{
  "n_head": 4,
  "tie_embeddings": true,
  "init_std_o": 0.00466,
  "init_std_up": 0.0198,
  "beta1": 0.9,
  "grad_clip": 1.0,
  "seq_len": 384
}
MLP neurons of a small language model. Each row is named by its layer, matrix (up: input weights) and neuron, and shows model dimensions 64-255. Each number is 500 + 50 x the weight over its row's rms, rounded and kept within 0 to 999. Numbers have three digits each.
After each neuron's rows, "fires in" lists the words (lower case) most often at its 100 highest values on Wikipedia text that the model never trained on.

L6.up898:408438571517492520454503410448522535576499541575435476613524567458433550519478459514522551431527426486490483459417516430516497534544461549488466516484509461432534504482443343502479455506540523465414563488419530408534510409411522489527570529433479474504490522465560507512530520517410502470421483525530458503524487521547521588545497540525447471447514521516501496473469438562491425545516445616467512506486457589527538439432520536507495538476457533544539433561575416470553469489556606488450527518524547501523524529507601471502486545530518560556499461516502464547532534397534466519
fires in: "for", "in", "a"

L3.up471:423458474526459459504431513470500471530549407497496544541419398435456507517439513519447450512493471612549467495550444468502494420459403497472504510527513521478399519514514454410471508449578450487547588448630485486624553473527486395513520493452501501459531521450489346592553397474567459467564466527514452536466559442407515569496443485508497469504552487510598522535495462556470519488451479491447379457467596540540433514559492498452399536564544535467516429408455460525530499472602477538509492522598499582559560521556570498489444456472446432560508544490489576439507477437502586469
fires in: "a", "the", "no", "not", "named", "one"

L3.up687:500506450583520526476486475513599535552601547545497478477470465430465473528487538518538470466672496457579500542450471558478495501352541568496567497490517460528456587498454492527525459438581564551455598487503531401375543534502484409584495475510489476552593481498379486460516598497550464516460456544591463508512424417500527486588536468486498453487477452481539456427548441526457497510527469500493509373499549450505490563477487531386481456506448470508435467540485529442527509577444537498564520468536471601585589619528480522420480474538472564525572527498592547509519425533462497405
fires in: "early", "same", "such", "both", "between", "to"

L3.up303:509494585504451481521463460528555552583528499577543470568477486430443580569459491525475493540555471454533500474472497494546448532563405489555548533473447491540481566423468452430478597483458560443449465447515525553543481459473557481549470492549477514508564488476556514561449448536456449495468368459447499516465492477483471415513457549533549460502607392465580482450417506484528481456548539512469537427516539526537496476506553474491472541519497380477502547445523539581443507627544505681518442444517523618418554499465567456556444509497517494527523465434474490524532474547517589477
fires in: "more", "to", "most", "olympic", "initially", "not"

L3.up281:409459530546430535532485416515483475490527485460487477541510531468511531484396442463538393477571458520591449426462473525490508451496474482515535478465474467533441425446559389529455508547503505515493538451462512501515574497521449462563442521555422483488574452565504563535471492476442534497459488481523492562502504379416495458558518535502575523510665474441508465503546527482431508530538519503456531501439523508529500497510496494471452407538461421491592545496541461481435562626529549457609498492460485565532581622404463496588505477530538456504626490555554465484478456523485551468
fires in: "more", "very", "other", "of", "some"

L3.up973:495496523478567484390495457526505534660620526420522502497488456489405568509442512472583453509579435484576462479454471572502483476488468524542497419447519484469516515540498452460500524467445509449437491449436473567468556385507518479431453438428474532419556493548518489560556462519480547527420535461544554420504504444519468474561479586518499478456539496544509535384479517559488488448466422533507569516482668541555508499513512496445529585597540518462548545494513475449516493470521492492493638467554567535537451495527549578570502506526439484516566533512522501458408461484541583530
fires in: "a", "yu"

L3.up295:484535449548467385510365534527470544602486444490520501577532448482514511543537504530468437528551407502526534413447454541432535465478597506482433531497503502550464479479457381454539461455578571524455468581556447493478503541556549404433559440442426485553539502496417511644520541502406554573554396492459540543483499402431505498478534561600488488559522510441622481447447518511482458436421457431529515422478522566546520451452448557429404530541475419487466362491490523437456496542532574549359452498471479452529493495519535511517505429556474516454531509474547513540539476541500540487
fires in: "all", "first", "of", "two", "response", "second"

L3.up212:445545431537529549448496533500471465523551471515440509528616530476514546556517531559438388438543461474543571427487476578569500500484472461504351470521462485531580536491541477464483454504529501595561455566590499460483525508496595413495532454440408577529563506528452496523519529489436462514473461457501527494416512415465505532663432522503585533540637479481498386482481466511509421579475535460492564497453568531439542533538507488419455454520508443508540445427545563515487505564539568484555557489460457407417529541449522440426423374511459592522509422438552499528456500484470435484
fires in: "there", "united", "of", "but", "all", "other"

L3.up662:500422531441485483483470556502528528471522424530543457468407452543504404498512596516589420499495459429536460470514505505498478425513453514493495527449467516493486438528500466512494497628561516486469417477602479508495501459540576456483529506557536491496526447480593424557572480550480555500468516585613537481444532515516584579485531540582427488602426481539610567457513464483608553565478527472537387412427494435452475430543555477441436548481440498579490469527515580534481477458448527513541414502499522591410476524520458465559432455599452495536571501534450538415552464543567531410
fires in: "not", "them", "themselves", "they", "joseph", "josé"

L3.up274:432472532536499537511522440545521431458537480538458588416410472494540523485498506544538523401525569545520448460458439474484498444521480451546454479482496482487490478422546549508471527520455513456537474505472385552533525526513488493511521516512486602441506572503414508534451479494431504443474431585540470496458395419585533524596524524554485475462600515540494539512567464503589542545542555540471482472487496429527507435476487497538481598481495433558536509543525522496407530469549543475522430553515515587509483498493512477565523537552506397566513520454508504440467445466475510531
fires in: "to", "n", "themselves"

L3.up484:498503542540456475496526416606474490513499497445516525480500502494538456605470406540520463546434561568526501454510553578453529444481487471556559435544548457541512529568372483575543550559492565454513539537557459615572579518504463427510655480392513504548498496577468506583430517455521398527488502490531527534561451435420474578496515483509547557424484549473494434491531495460540455458467508503564466460437527530537553545506428487434544503567589446445549552454478563498455525469439548403433510487467475470608509498502483537463409470565501472541546451473423473510478510491483592497
fires in: "there", "late", "history", "museum"

L3.up905:451521422382475528425449472556511475454540531454497474488437447501582481540496480545562401439459552430534373552544583488481431468523566511550467501518561487551575496564550586500490465422488545481390459445511560463445498502465504452480598527560479507440539488427540491550501539461547544394557472518549445470400548536516585549579508471471574534484501455467503520520516529541555476429500495483482420488510460479477515515525544528580374565524403469586507434555581443451355550522484436473470482545531546502526549496530493524580533510320497519542451507479492514411502526538496556449
fires in: "and", "later", "eventually", "to", "before"

L6.up652:487498518502494497575495450574542478489522572487481361525479449364507499503557402459448415451510507538622435542480449605507524409489492538492507590476518500431547547546412409539480568537477584564453526462470420464507462447491534456501456561511555557469563475471469459582457567498430407501502514450543536450494438504503519491477522533445538486518572492508498531423494524444522400474480540549595507446427365611583564453546598451549459437551523439547516495520515479569439473465472444509534430473485504526492561540510534510593511477497502431441535498479532488603447466541478457482
fires in: "to", "as", "on", "by", "of", "under"

L3.up186:419498569507462453524504512488566480470470437526430539503570487533514520470495464498463408503488593550498468517427456476488489511533488580471598499448420517453521478488596489506465470549425491428452522520513614387543581470439476534550530555465459628455648438426417568537565504474397482440552557530499518460551481456576584460522496490545580505572495493505578456548507392552609367586477526470517467550478464465501502493483441479462492468517388472587627515542637553533402475536498505507478515540525518446506465571513424489510514526530507515488497447524513440444470534491528445430
fires in: "has", "is", "have", "are", "density"

L3.up488:422425579414493410477477585539568392558552572558478471601547422559490496428516437576376385483542466520548443442419603522492472530492478571447444545390476508516482526397522441473413479561428490564372480528496460515416526528546469477562531534519521491501540498452462527565574478528491524478456573517466480412514516437429531492533458586586448504533454447413553498460496538543440534514486498492560371495511510535525489481531525507510436415559504404534505433487534487483510494478523512468471456570465445462555541453446527466523422502609544549481493493538531543540523467557565465495
fires in: "have", "wisconsin", "most", "given", "has", "games"

L3.up21:469525481460486493517518492587443505479563577513536501532433509488500451522445563538460468459514512540514365522549541462436491393526516529482469453426504511540423474435506484421446465461498488495429511517510463574562474435488548442475608442569489507506575482568461460556512474593373508398423488583611516491523525507558512503532466494521436513433495514593529472573463528516591419470490547611535521443504468490507451528493443473445478483609521456551651407542525457433464546480536493432436457583486456620476505534512624469585509543521586504586538502439476554502494552462571501477
fires in: "to", "who", "not", "he", "have"

L6.up352:466487495443574443487533532563461457549487539504498422475569514539444503515469514616443398426436533417506411506475440545520469504508470605470526499460471532401655511521565451482525373536518488535485525461482571478488535490469521481488577470512615520491484594483457486553516413422535503332476562421451392531501450448429426507495501446565554481513537524451529465457530455622474456466541508542546445475496473539451531525500513475486533405532531520419524492474523485514493491496506584536599519574401385512429509502449473458469510562501473503536449473518526508598459526417507539501
fires in: "at", "received"

L3.up674:407571466507492488542473461550539452433537500531462534527453525478479504571494541397557437477577579548532444426490378547527533463420574477451573551440552518534484553536495465460408493603525584469507522474504421498544510599554669407490533517499419532528458491503487565507489489407578479534444358507575563446540500504525516472480517549493581455429503467530509516448517549574511470501588400499531486508398487475553501547546537479560547502517470492445550408448524458454514466595475486443504415508449428498474508498418547457464397400456518501531569545471549505433596413562513478496
fires in: "the", "her", "a", "submarine"

L3.up572:456545521419525471461473468511605518501580480503474520573368541473518588513503508529493440393495671480522484482448456505443422511400504512497492513436497481500489560506531477502404458547429554528554493523538519504547484531511616491510477524447461508485534490460475509554500505558467451432440530499509412580422506456525523496567471542488581475540522539635528551348446508636519494476419534534428452489495479466562566495530484501479472554549483487492532452382521494518493461525507525489584424478528456487464474489517450602492410477502452491442567531547500501543435416505507580491
fires in: "after", "when", "while", "at", "what"

L6.up386:489505551463462390407562448463543505510449509589525459544529544504529477500496507589590411494592441373573532527538499450419480519551407569430432547464562495487508501506628450461492521526512610560454525525525473562552460527399503481472454523470502447485505477465525437485552518537501481494495475555488591488489450551536548419541477437540513512419603476494595395460527466425549595470440447469453605538465463466533579552449514502438472561474544439508505544402560464406447481457477556488470485521394517526520515505455479568515508524472559492495480488513524397427539543484561586485
fires in: "and", "or", "female", "evidence", "has"

L3.up720:489481549538472561511480542572557476522515404585472431599433536424549473482501482505453400463560499518529474502453423450469532526503453430462509526449503484449486534500506344561407606516513477488544547490526540519522514496506511355508502575504472604436481478426550520494528412568625462525477513438504472546419417390534530616461509546439524494466544423498521468438490513487486437556562513506540402493512538511426498502488500465481469492503505501510513519467540544488436550581543515488577444496448426587517493601495532448503418476513572456517424548469575479482566421445472563468
fires in: "most", "more", "other", "some"

L3.up502:529519484488451539552453492537496505550468509563575495469449472492524453427446447547431506441568639489511433537486486501484514421477406549618346581499530394469607494458502464514549526438470509517480485492522516481449491440479465511469504479472518627483540466526368440504559559587536430439406558612535492421388484434538540449642484513493476502402471543450531567404547486545531465526611526529470473482462512433540520438483518524512494636504530434512521476624535482520402554586458550535488494500467560592537453505513461556481495522505464502534531576539449470509452465423470481474
fires in: "born", "married", "middle", "as", "while", "described"

L3.up618:509510463550503514457478514570484510546530439459548513623485523548483416453458498507577466533465514473533427536552484517535443516556510478508354446441408483503511408461562437457484405565508459562505548519529509557443454435487539452509518431486488490463577480514487462533465477536416490443485515481588527426451515487522539380533583523473535450524494444544474581467455515524551453602481561525477558513490409506516451515515546484463453453522667545479604496537514443465492478457449505539484519580566497513425498541409501515461480579536490475530490562606497430566513413464573595489
fires in: "would", "not", "will", "does", "did"

L3.up272:498546515491481547499419522537606525573509535440568488564453485426527525533528569468502466477557534497516496519396442533541401479514487560588584411474593436489507589505555539489461505510550523379450433453479628454501537544464558452505477515589471524507503459470491500504512559580551546480471471610495540570433390502533545491535524500467599525522575521514485432586558516551579402551478529479466433482497462497493577445544593496589433442593438486520568552408550479454410500483525527468547538482444518526453459523487436502555439463440476436495531493586499565463431426473519515452
fires in: "is", "are", "while", "being", "was", "been"

L6.up375:577579610487536496449465554500456412476466539512463496448431412506446458521522507481460443417502489466493494433476530535473439493498542524533466509478555448496572406439476473479467454525445642482471476549560527491489566418474618539436482523499550499536574465504489525609457520480453471470445447525565484426510525456548602474547442566520479522539499526532556510548490513469556449390452459483536488411454452601444549430475558494427460602511507491546523463509454516632451559544551468463487454499523542532481482531627514460471426479559544506516460534574532534552339546433568518508
fires in: "on"

L3.up787:449515482448530450521510572575521534450547562482576421434538476480506559596551464516475522477504621474518499502507434512581454509521499551520382459471502521451529602543458447554478546498530600517480479513510568500507535418460539480524498537482544571486511450385421402619481512545542495484402518511538488437443493450492513470495454569562508487456496546582489400524491460533553404544555546622516396450490376439490497531556499517459463493468513501467561495405619429500516530467456457574550479488581519427403503428468458488490463499449579423528531456538516535524477491522544495411
fires in: "to", "while", "behind", "bridge", "despite", "among"

L3.up725:431438486498527532500473436624453429535521484419498436550501481517489413508423449486554385476430467522575510474454458550554507481524533463485484463429473555476491474561565393461448534546548512511560583562501520515549540472527576397486540437468555598489509563446498473573514472491569558512461449506483447434419534442550480550507455582557504460564564411520598571404466497575499509504445501460464442519415581512535467497551537423358516491482560462490503453424544518479451487494518466500568524460560484495411616494497550544588410416464505517486556511517499567471480564507535537546
fires in: "no", "the", "an", "a", "to", "economic"

L6.up161:494447576410490537454533578463581400556493490614484470478526429496499472530573467508580454461562457537515524503545427624434438519509404461508438534518515489493591469438453452458514460527473545505466457491517510422559539447411501434489438518470603481440585501450558417592503585500494476484341463506597455435513515488518533484572464553530604524485470516506546498457432539576455458531535547571507414397419504561516560596477624451524490500519516530537549475493591470523498482503475488496411466601605537515506550486498481529577446397462527445590487507531450453483476585462466498512
fires in: "of", "at", "following", "to", "with"

L3.up514:437620606409540433526425451558497493472553562492487482567536497520468575468519587492451460519514451521483412539528485559444476535483532556520490526444535508553385479416462507543481452521524493481432518508428406459489442524565433499542452464574498472494557515476562489444550596416469394405535490588550454607518511510505512471478461389524620485420539445479540505527463512446463439417472509539503481453538588469528487479487452498574444486660471503513498491537507573479497538607506497508466490593433496584598503531407573540591439568428465519549522425490504437498580505534594468465
fires in: "being", "been", "be", "beginning", "originally", "behind"

L6.up939:437580502540502417463545449495468463443465425458485506492487395547424497538401534540586457491483456472585471529442478575459496436488567448481518579395490563599496551483479622485542435501534504501465624505440444513498485420432422496479466495483527579473546561634429497545526460413507475522515467578538469512538468502429490553532580504483498526539552492401484476456515401487521439548506530382546533472469556565534527531397583548494472390548554455535465492510544526546507520493482481543521457558601511553428516591498472584441435472457465497573520457482529499473532520467545455574
fires in: "an", "analysis", "synonyms", "year"

L3.up24:559536490567552447486475397576417476455520543517534540461464415587518454561432469541566451446530460515527434507463444554511500423525542462471478538477541474549452526481497552514410477527522499488465525542598473524584417552529488527392557441465460535437557555541560494484505550479499486546560479602562498515476530472486464527547542429547515489483493565497554496486514520481399452480470457500519504481404468608646544494375512537584373474557545506461459457526535469505490506530550466464403515534451577468531476540425517528429527470499517521526578516539579448528484526524408462529
fires in: "of", "eastern", "failed", "its", "outstanding", "remainder"

L6.up871:449489518586574473513444452517440414463506475504543521548531588522362518534469473516567519417454546420572554518367518439492493474492518471514506504425497513564533488607453473416574476479500419558451498536572480491471606503545452492468635527502523446504468542533481478456611531500552481411427590555532463502418485569493421515556560529496535471465549442458496427481543409501524512562634470500635485492481429561456542547519444575475539455572490467556571526397500476594483564554484449476600492564441461577585505504456543408454492547466557511532529572476531530522517533483501531545
fires in: "an", "another", "analysis", "anti"

L3.up64:452472524531487455489515544503533502562526489500504580523513495546420592473508440544430481410590511447519625494463610507532522536544534569477512488462528534466576566546435509380451503531473497485454512444486483495490570489500532357483453561485482482530482499524562522508501559489475444467481504516556494570578447426490493521484478534496502501500571485509529460408476453595395410502512548485567492380460484559486581492545487522539405552440437518501468424479491469468546510578445512486574452506595475480503567529471565539464452462410575494568500556507537606464476457384509571487
fires in: "of", "in", "joined", "at", "ap"

L6.up689:538489491530507543568482459563485472604498520486577557457525460552457465426427475579497475503530520380562556373522457477506440566506510520490484464427498528492516558516550559539586483486475437542467541482543516560412546490579524481467556485568513459443510450567576512514671480532518512554524474435612522536470510474418547558510510466501524511521495472480473458497424494377534570476492416479520443486438439422534522474546512530513520601554574582591620504406524481547477581468448500577447528557412531505395456554411536408519476562539561476540505481492508464433445475448553572497
fires in: "they", "0", "yu", "saunders"

L3.up483:483458492476592423397430519630516513534518507548483541475474511542580599535512528497488510415471556507532518479505566476552471470446527421545473460502594511527626600464511531457535606438477484492493579621528604438459431490553466406425512483567400606507529499482498499519553516541401505522510515540487509607485497411531458455520512477482541569508500491534524538476532492467591464467520522498498440422499447464454588477499514514427427536516509455505513499461551480470452498496471541474473565501456474424589526461435560487543330455478456489467548500495453564560464389485562529443
fires in: "it", "mets", "year"

L3.up426:515592458450594365463522479542558436496546575501516560478538522503518547492533485485523423443557485508561467348477511546413422477451540561455457548456568462595462437414476442545489439377499589458475524547463493426567529441435411517506504557495524519462494508545447551541520567488485451438544539502523497519519469508508477515511367547466498561414439471459539478558458518492438435482508518508607502455454399560624474540421539566533479518536484514499506500466542502487461520467586525479518458552447460405572527522527549588575548530516516521502478504500478465564476585585519467523
fires in: "two", "four", "of", "nine", "three", "five"

L6.up475:436516504552491508487346481502528521493510482528566493539419381552535454476535507449379447494508464462558484587456404518478359508580456500539506414503506491472543520451514532482405536502498522457456518498497450499549566503530480475549509549487515486574540569583576490565514421556493516493484500585488565486423539448445463479566481539563478472514550403538535407538522524552559516576457465437535436527548494540573518527444515492446390506526544493606628429344561522545467520447527502550476409477496482652442541542522500438549466452582512421528562517583490445517464494542590541437
fires in: "can", "to", "not", "will", "may"

L3.up355:368459569501511484592451438447441474476449605446451580464555410514493580501609460536486410412497540518526545478443468527456539492484419544488491543531529484376456496544505453536454494535544458487496555429539499464535453530491475483398518503572472445477445444434536429464641450539585447523358435524523469499493500459365454552466503554501485527491513479476582497429479558562521552451523436550489467503449549595585516471523605550466538584603473497483557502477471524535484493546471548511470478475489502509530451458517585559583436524544517498520479529584511519491574503544579571462
fires in: "as", "site", "becomes", "squadron", "southern"

L3.up994:556484458523481338474462484538536439572469432552520582545479482511508515559471529561476493427630525562544491449391449492442466471465545528440514558465511491584561531514493491511540486470554609484495564539463486449545530492509577484468532566524459505497468556461459547508495450465537442446506478490482578562468561465539455502567484507517533529456549430374605467424502429508436481541489510438513488560478352644605570522432540481521454525465538472508450451476527489468509463491501563494486424518518460441526563622510546480583487400495515531496555521628561473419503504561544480500
fires in: "of", "his", "3rd", "gender", "2nd", "second"

L3.up203:540462529472477457435465456466584405510452507501503456532520457454511519519396513585503459400550514510552537445418521542456485549414513649541515530500522529457449537506480416475500454448391545443453503453515456419542553460469552555523406439485573583484511490481426442596472467541437395477431463521439464506483560475486478560559499537489616577546409504419524495408507435503484452461515533613524400520465509491558485533540538500524526493454455401463589455481530459635477442524520515562601480555636480504530556518538580637529463512577536462498434508561552511479496519521450438460
fires in: "after", "during", "when", "before"

L3.up842:464528524429590488524443503573455450530529510539457427560562543437447491499422500530459489455607531441574538474399462626557517491471517527506566520454537538566455488520490407560557470543479468471461446578547515463531478554521595533569590472487445534481542490464494444478440533515525503425536441544458507509510570492472474418568465442550517412418495540412464411531449470505413547543526512585419502531480529546591503429507553532444456481533480455492484439503518518541411561505559461511514447529521536505406428532517465530529502424473645466462570521586498469497400460574477442527
fires in: "in", "when"

L3.up320:547580501532476490446527450499548543504575479435579488545584527403401417576526424572516440521571541445511514462496449558428558476408595462510578462484539492546395558491465494520481484477527637442493484448490509446567583493481552447477446496437489553465568446449468523518456660547497405446424486473517535530486487481477612450451609483553521517494539533606473448365456510443488392517448531529549534465458526515472532522496512481521400506493486489543482503487487440590483476633538546510568466485552430521514543523505535583542521439514512510605528515516545487458495456471522462448
fires in: "to", "during", "although", "throughout", "despite", "following"

L3.up803:520459503475531450427514558560493496533470491516478392514455469458427475527457405467492519479616485505562499460491404496435495468568455557498506515470514542552462531507505380524488495482449494487535448451532609491432607503523473443530545514504496502490502528428420441516547499589463412386575544575524465435574506441463529456563438553508488470498537455517575471451519439429475475508530452584515493450550544492482553566556450596466431420582494436455518496415527531534469564563467500561672573512558535492563540531550450547523505386529530529541453536430582529468409502443551471434
fires in: "of", "be", "are", "both", "with", "between"

L6.up851:496429524528502471464515493495467396528549449436513518485549553509500499536534453584592454509540423436525441469553414494517476581470543467564442414455534515529556530538509443440444469506428543389489525510504586507519580561489392527543516519621480459481518503601592469509468511488506445425550494539640566511470410450522526531458456536493660595486504519535575481525382510510514425447528539492457571520462520468508525505480549433527483547488507454551589531467560486533403410571467522497439517514520469453404491553495490498625407485499490524472503467509500446469501491535497478479
fires in: "he", "she", "it", "they"

L6.up569:503580576517554502427432457509450484469430500569586462479442414474531474521463498605467444500468476518488488468515449583478494530520473570540438436443529392513502554448490557415453427465424543434446505575498486479528596571538477448497453444537501594546544470614520403535530435510457481431522504550476509503391507516470488505583429532546580497485602491446592415489450502534507436489408549526472432427467514445536546499564538543565496508539461436427523479504496488455436495547477450484550532492504479560527490538415613482613490407404563493456477523588592511518464540481645426423
fires in: "he", "when", "if", "she", "while"